config.yaml
rope_fraction: 0.5
init_std_o: 0.0
init_std_up: 0.0235
grad_clip: 1.0
final_lr_fraction: 0.0
batch_tokens: 131072
MLP neurons of a small language model. Each row is named by its layer, matrix (up: input weights; down: output weights) and neuron, and shows model dimensions 160-255. Each number is 200 + 40 x the weight over its row's rms, rounded and kept within 0 to 999.
Before each neuron's rows, "fires in" lists the words (lower case) most often at its 100 highest values on Wikipedia text that the model never trained on; "fires after" lists the tokens most often just before its 100 highest values on Wikipedia text that the model never trained on.

fires in: "time", "since", "gold", "province", "hold"
fires after: " s", " the", " h", " G", "v", "h"
L2.up1511,171,143,213,224,251,215,238,127,239,167,270,208,193,180,193,182,154,192,234,204,194,260,179,199,187,210,234,181,186,323,232,192,239,193,131,225,159,198,281,230,122,257,232,203,153,219,225,181,198,281,208,209,231,223,211,184,277,201,168,183,198,208,180,181,202,204,250,260,233,165,188,224,223,189,253,224,177,388,219,228,215,182,162,235,251,274,168,309,223,218,232,203,185,196,210,241
L2.down1511,206,252,201,178,203,231,171,239,188,216,156,224,173,197,136,216,162,265,199,206,206,188,213,192,180,255,202,199,262,187,242,225,167,194,228,240,157,221,193,229,225,223,184,226,336,266,228,230,187,232,150,216,229,192,147,145,252,116,223,239,178,249,164,185,213,193,263,208,189,233,126,184,234,154,203,179,187,244,238,132,203,231,162,201,151,143,252,163,273,242,190,211,150,262,139,208

fires in: "states", "democratic", "age"
fires after: " United", " D", " a", " f", "ad", "st"
L2.up1357,188,138,161,216,143,162,118,137,160,179,203,214,188,199,182,169,163,184,182,101,141,175,135,145,183,217,222,210,172,225,160,193,95,173,179,153,91,203,155,171,149,197,174,142,119,193,125,200,200,206,213,233,195,194,222,191,185,215,182,205,167,145,171,275,179,251,146,184,168,195,144,190,209,173,225,166,129,196,117,150,222,220,141,163,207,199,241,164,218,216,193,224,179,127,209,134
L2.down1357,208,193,269,114,240,171,118,243,179,176,255,286,188,144,112,163,206,184,163,183,206,256,249,169,126,142,222,220,259,169,205,209,256,209,191,180,204,264,194,166,116,193,189,158,225,228,284,144,192,237,208,190,248,237,271,180,256,191,200,206,269,232,185,212,235,235,196,188,180,195,159,232,216,181,201,205,218,167,217,200,195,162,166,187,85,205,284,136,162,159,200,208,263,230,185,156

fires in: "history", "became", "story", "territory", "donald"
fires after: "ist", " bec", "al", "at", "rit", " st"
L10.up1343,212,213,214,176,209,156,205,145,192,188,178,241,197,184,237,210,271,202,114,235,175,250,166,241,255,215,295,328,236,204,223,218,162,206,157,240,211,194,194,263,243,210,262,277,278,268,223,257,182,128,230,185,183,176,153,100,161,176,212,164,252,264,154,130,201,205,266,188,214,197,176,172,200,201,168,262,149,243,148,164,209,211,237,277,186,244,228,211,222,271,226,181,240,186,145,184
L10.down1343,172,148,291,187,235,220,216,210,248,154,128,174,206,176,242,239,184,190,278,228,196,217,144,213,207,185,139,89,229,178,155,154,270,240,164,213,184,200,222,185,158,176,127,170,176,164,142,161,218,281,197,228,164,167,153,274,237,208,221,142,220,158,254,221,149,252,191,204,191,234,207,214,254,270,175,262,183,121,249,187,239,190,173,208,166,246,205,234,201,215,158,164,234,248,174,259

fires in: "history", "became", "story", "category", "united"
fires after: "ist", " bec", "at", "g", " t"
L10.up651,216,176,232,230,193,216,217,224,245,235,265,224,223,177,209,189,233,184,202,194,233,202,235,273,257,222,230,283,244,202,213,275,166,275,177,209,274,212,184,211,278,227,240,187,209,212,297,264,208,204,215,235,198,174,200,220,185,272,257,149,206,242,195,224,218,243,181,156,247,182,215,173,229,191,178,278,203,269,215,234,208,199,220,297,215,248,241,255,219,284,210,228,240,210,230,223
L10.down651,266,137,228,201,174,240,221,253,230,138,180,209,173,257,254,273,194,250,275,277,210,227,191,200,186,215,229,174,280,250,261,169,284,224,242,235,217,165,274,173,240,244,180,204,219,203,135,167,192,225,218,207,216,193,174,211,228,149,176,234,226,171,242,213,196,174,221,166,173,228,253,258,264,254,185,233,257,194,220,190,224,238,188,210,167,235,280,162,216,226,213,213,214,239,219,224

fires in: "states", "war", "where", "warren"
fires after: " United", " World", "il", ","
L2.up733,217,198,218,181,192,169,242,189,256,197,207,168,221,208,221,226,111,234,178,153,200,203,208,162,196,180,269,138,174,478,162,173,129,205,181,225,170,250,255,176,181,223,191,168,202,174,158,198,191,208,148,187,202,197,193,216,188,229,124,218,190,202,213,183,168,208,226,226,170,197,192,193,232,183,240,178,206,187,129,234,271,203,191,196,207,178,217,198,219,202,225,201,202,156,247,100
L2.down733,117,188,184,128,172,270,122,166,144,178,234,242,161,150,145,258,199,207,197,176,233,214,273,223,106,156,238,180,216,185,226,191,214,139,171,205,157,234,130,158,141,249,143,224,207,271,232,228,255,307,240,185,183,232,181,139,215,150,228,206,220,194,239,187,199,215,266,206,181,215,130,164,215,169,167,161,204,260,178,172,164,202,194,194,173,185,198,160,169,183,182,134,172,241,190,193

fires in: "football", "since", "footballer", "could", "province", "basketball"
fires after: "oot", " s", " c", "v", " sh", "et"
L2.up419,234,186,158,149,127,194,166,144,200,176,251,147,162,238,180,189,85,168,256,150,147,225,191,239,113,150,216,235,108,236,146,211,145,224,166,214,184,170,219,211,146,165,166,109,145,167,144,191,163,287,139,195,183,160,230,199,199,224,171,198,173,221,206,190,207,174,203,176,157,183,151,242,218,202,245,158,249,230,208,151,177,206,169,209,224,200,131,171,159,238,217,206,137,161,250,69
L2.down419,246,219,285,206,245,213,200,223,254,233,181,306,231,185,181,220,161,222,190,153,136,232,241,162,170,291,189,199,315,150,207,266,201,248,232,226,171,300,236,203,221,177,168,214,254,304,188,166,225,250,227,164,206,269,186,221,171,237,261,291,300,259,168,183,267,211,169,208,170,232,231,213,166,201,236,199,205,248,152,211,178,177,236,216,148,149,236,122,245,168,224,178,212,248,169,220

fires in: "place", "division", "television", "decision", "space"
fires after: " pl", "iv", "v", " dec", "f", "p"
L2.up21,206,244,199,182,151,162,136,182,180,227,272,191,210,215,224,207,207,230,206,160,233,244,153,205,192,117,164,251,110,126,148,188,243,175,157,149,160,177,242,176,142,233,183,204,105,204,137,185,151,295,193,190,204,190,211,223,195,221,151,172,211,182,246,216,117,181,188,183,161,227,157,185,195,215,165,229,146,109,185,217,167,238,224,183,252,133,232,197,185,221,210,231,144,201,239,58
L2.down21,213,267,238,230,250,207,242,208,229,213,203,255,177,227,180,234,227,238,157,235,193,264,275,147,229,248,288,218,228,196,204,245,207,249,242,236,308,272,258,222,223,190,195,174,229,272,251,224,188,234,247,184,255,257,237,169,292,253,248,215,239,243,166,245,291,169,238,233,208,208,180,189,207,211,238,226,261,191,210,161,206,192,217,230,174,204,216,231,260,174,204,172,258,259,176,224

fires in: "states", "with", "contract"
fires after: " United", "r", " pr", "w", " f"
L2.up228,200,154,167,189,174,186,156,150,130,164,177,187,191,154,183,140,146,165,147,134,211,181,183,207,193,163,207,169,187,254,117,139,131,172,182,192,168,178,96,199,170,166,161,144,161,175,155,180,163,162,181,206,156,172,180,151,171,175,170,155,162,191,172,187,123,210,160,174,185,177,156,198,204,187,210,157,139,0,140,154,205,204,162,163,188,161,152,205,209,180,181,187,176,149,177,184
L2.down228,184,225,307,180,216,178,198,227,213,184,259,243,234,142,159,109,233,216,258,167,243,236,237,210,197,141,230,192,239,262,224,193,327,171,169,170,233,209,219,167,248,172,216,218,223,200,301,176,264,222,259,154,231,258,181,237,267,230,243,195,268,249,160,255,130,253,162,192,184,229,257,183,228,152,216,283,223,235,140,244,258,208,258,66,212,246,218,202,167,264,223,235,220,185,164,195

fires in: "which", "where"
fires after: ",", "s"
L2.up982,228,186,185,193,233,293,154,200,175,209,214,247,162,240,234,207,221,249,216,187,215,215,136,158,247,186,231,212,249,228,169,183,278,172,241,174,223,264,101,169,152,199,170,199,191,229,283,207,184,163,176,185,294,179,225,200,161,232,209,199,208,171,206,152,207,251,240,295,254,268,182,262,244,185,225,251,139,148,88,145,217,223,247,187,167,217,229,204,245,227,138,205,134,159,198,336
L2.down982,123,214,179,194,162,226,105,192,192,211,136,187,138,197,214,229,202,203,177,173,179,215,100,220,241,195,143,167,139,180,185,207,211,139,224,198,172,209,90,173,146,173,258,125,219,165,202,186,177,227,195,183,175,205,113,157,236,158,186,196,209,164,103,260,206,248,193,197,176,209,176,196,223,177,175,170,187,207,195,132,170,265,238,209,182,208,118,135,189,270,219,164,200,227,227,221

fires in: "history", "one", "on", "territory", "story"
fires after: "ist", "O", "rit", "at"
L10.up1190,193,189,216,228,246,240,163,217,260,199,228,277,135,154,259,246,211,182,195,185,227,188,202,201,221,228,281,203,238,254,212,247,173,247,257,191,267,191,200,225,194,200,218,203,176,189,252,261,141,209,165,137,213,214,217,247,213,271,171,136,221,235,235,206,211,163,74,130,282,122,194,198,208,232,111,236,185,314,190,193,229,180,192,229,210,183,213,226,186,226,186,217,171,180,193,217
L10.down1190,245,144,204,235,190,260,171,136,157,230,206,211,197,238,232,294,214,271,239,262,187,188,232,263,175,182,187,141,277,232,191,119,254,228,181,198,240,169,184,173,242,260,144,304,213,283,126,167,259,257,244,174,167,210,145,203,191,125,228,191,182,162,175,209,223,146,230,158,67,233,222,207,198,222,208,306,184,188,242,224,177,160,145,230,236,240,223,189,221,259,235,270,169,202,181,225

fires in: "government", "since", "states", "province", "prince"
fires after: " g", " s", " United", " G", "v", " Pr"
L2.up1464,249,201,207,219,203,172,252,214,178,156,259,177,150,150,212,213,164,257,175,167,226,225,188,259,204,212,231,172,181,395,180,104,187,157,168,147,172,150,209,214,176,284,203,182,147,174,186,184,188,238,190,189,219,140,216,160,263,268,186,194,220,163,207,228,136,214,196,233,245,181,173,215,181,199,290,205,194,212,137,230,261,291,190,211,205,247,208,217,259,208,135,211,250,198,227,263
L2.down1464,264,182,249,207,222,206,190,222,232,206,154,187,210,222,110,147,210,169,278,209,209,231,191,160,161,265,298,210,219,220,191,151,246,206,245,203,254,274,151,232,202,187,123,147,234,252,298,214,139,248,182,184,181,223,96,241,209,178,239,188,228,218,237,157,199,187,248,191,189,183,198,208,184,235,157,289,199,221,159,229,182,183,166,73,195,194,163,240,172,181,242,113,246,199,158,200

fires in: "states", "families", "species", "studies", "stories"
fires after: " United", "or", "il", " spec", "ar", " stud"
L2.up1286,211,161,204,247,233,238,255,211,281,194,220,190,217,204,249,209,209,225,231,193,204,195,253,237,229,289,242,201,258,303,225,202,197,224,163,254,229,209,223,215,235,200,261,198,222,188,246,242,257,225,218,229,182,245,235,214,243,234,193,225,250,228,235,215,172,225,252,280,255,218,238,240,219,217,234,205,234,240,240,172,235,206,209,253,221,241,232,240,240,234,217,188,222,180,203,257
L2.down1286,209,177,237,139,240,212,194,235,157,209,191,214,213,223,123,168,211,211,225,144,302,176,203,180,137,136,208,157,224,206,210,156,266,117,146,195,127,205,136,202,136,202,181,254,260,271,248,185,195,289,237,170,176,255,143,201,207,134,250,187,247,253,171,182,146,229,220,219,176,264,147,177,212,137,135,199,182,266,190,190,202,224,182,138,171,162,254,141,248,235,224,180,207,190,218,180

fires in: "history", "territory", "story", "town", "category", "memory"
fires after: "ist", "rit", "at", " to", "g", "st"
L10.up703,186,163,203,187,213,227,260,154,200,214,172,231,244,177,224,230,230,147,246,202,231,216,241,199,208,259,227,282,222,237,260,264,238,211,203,262,177,220,134,236,231,234,216,224,259,190,258,239,168,216,202,203,234,251,184,227,270,249,203,214,133,269,155,192,171,181,135,209,271,193,200,175,205,204,203,181,203,250,225,176,193,232,144,202,188,209,270,178,184,215,235,223,212,258,198,331
L10.down703,184,213,187,198,168,168,224,222,195,221,153,155,132,253,246,216,284,212,229,153,157,195,148,189,177,139,161,148,150,237,165,132,254,194,216,218,200,203,250,175,192,177,150,149,178,222,104,204,170,214,174,190,178,178,234,226,186,158,234,242,196,133,215,216,240,236,140,220,167,219,195,256,167,219,205,226,160,151,246,256,181,164,179,263,86,216,191,164,155,209,212,190,154,177,178,204

fires in: "which", "award", "awards", "where", "towards", "awarded"
fires after: " A", ",", " to", " a"
L2.up1454,151,211,260,207,223,215,232,206,224,209,242,178,234,193,209,204,280,213,162,211,232,208,236,151,227,150,240,165,203,336,224,191,252,213,161,243,243,250,231,223,265,243,187,223,210,235,325,198,203,194,259,219,266,210,217,241,252,218,207,243,205,257,235,205,232,256,235,214,240,206,232,191,191,209,221,236,192,358,198,258,244,230,202,201,215,245,233,222,227,205,256,234,241,221,198,213
L2.down1454,215,193,163,147,235,228,186,174,174,183,148,129,167,194,256,188,257,245,248,249,236,200,131,285,172,213,263,262,223,278,238,212,269,147,190,165,244,209,214,211,203,285,193,151,211,158,182,244,255,225,195,210,240,119,193,193,238,257,241,151,230,232,220,210,221,214,250,197,186,304,200,206,196,165,171,131,215,255,228,150,247,237,208,279,195,189,185,196,191,237,166,211,169,259,275,218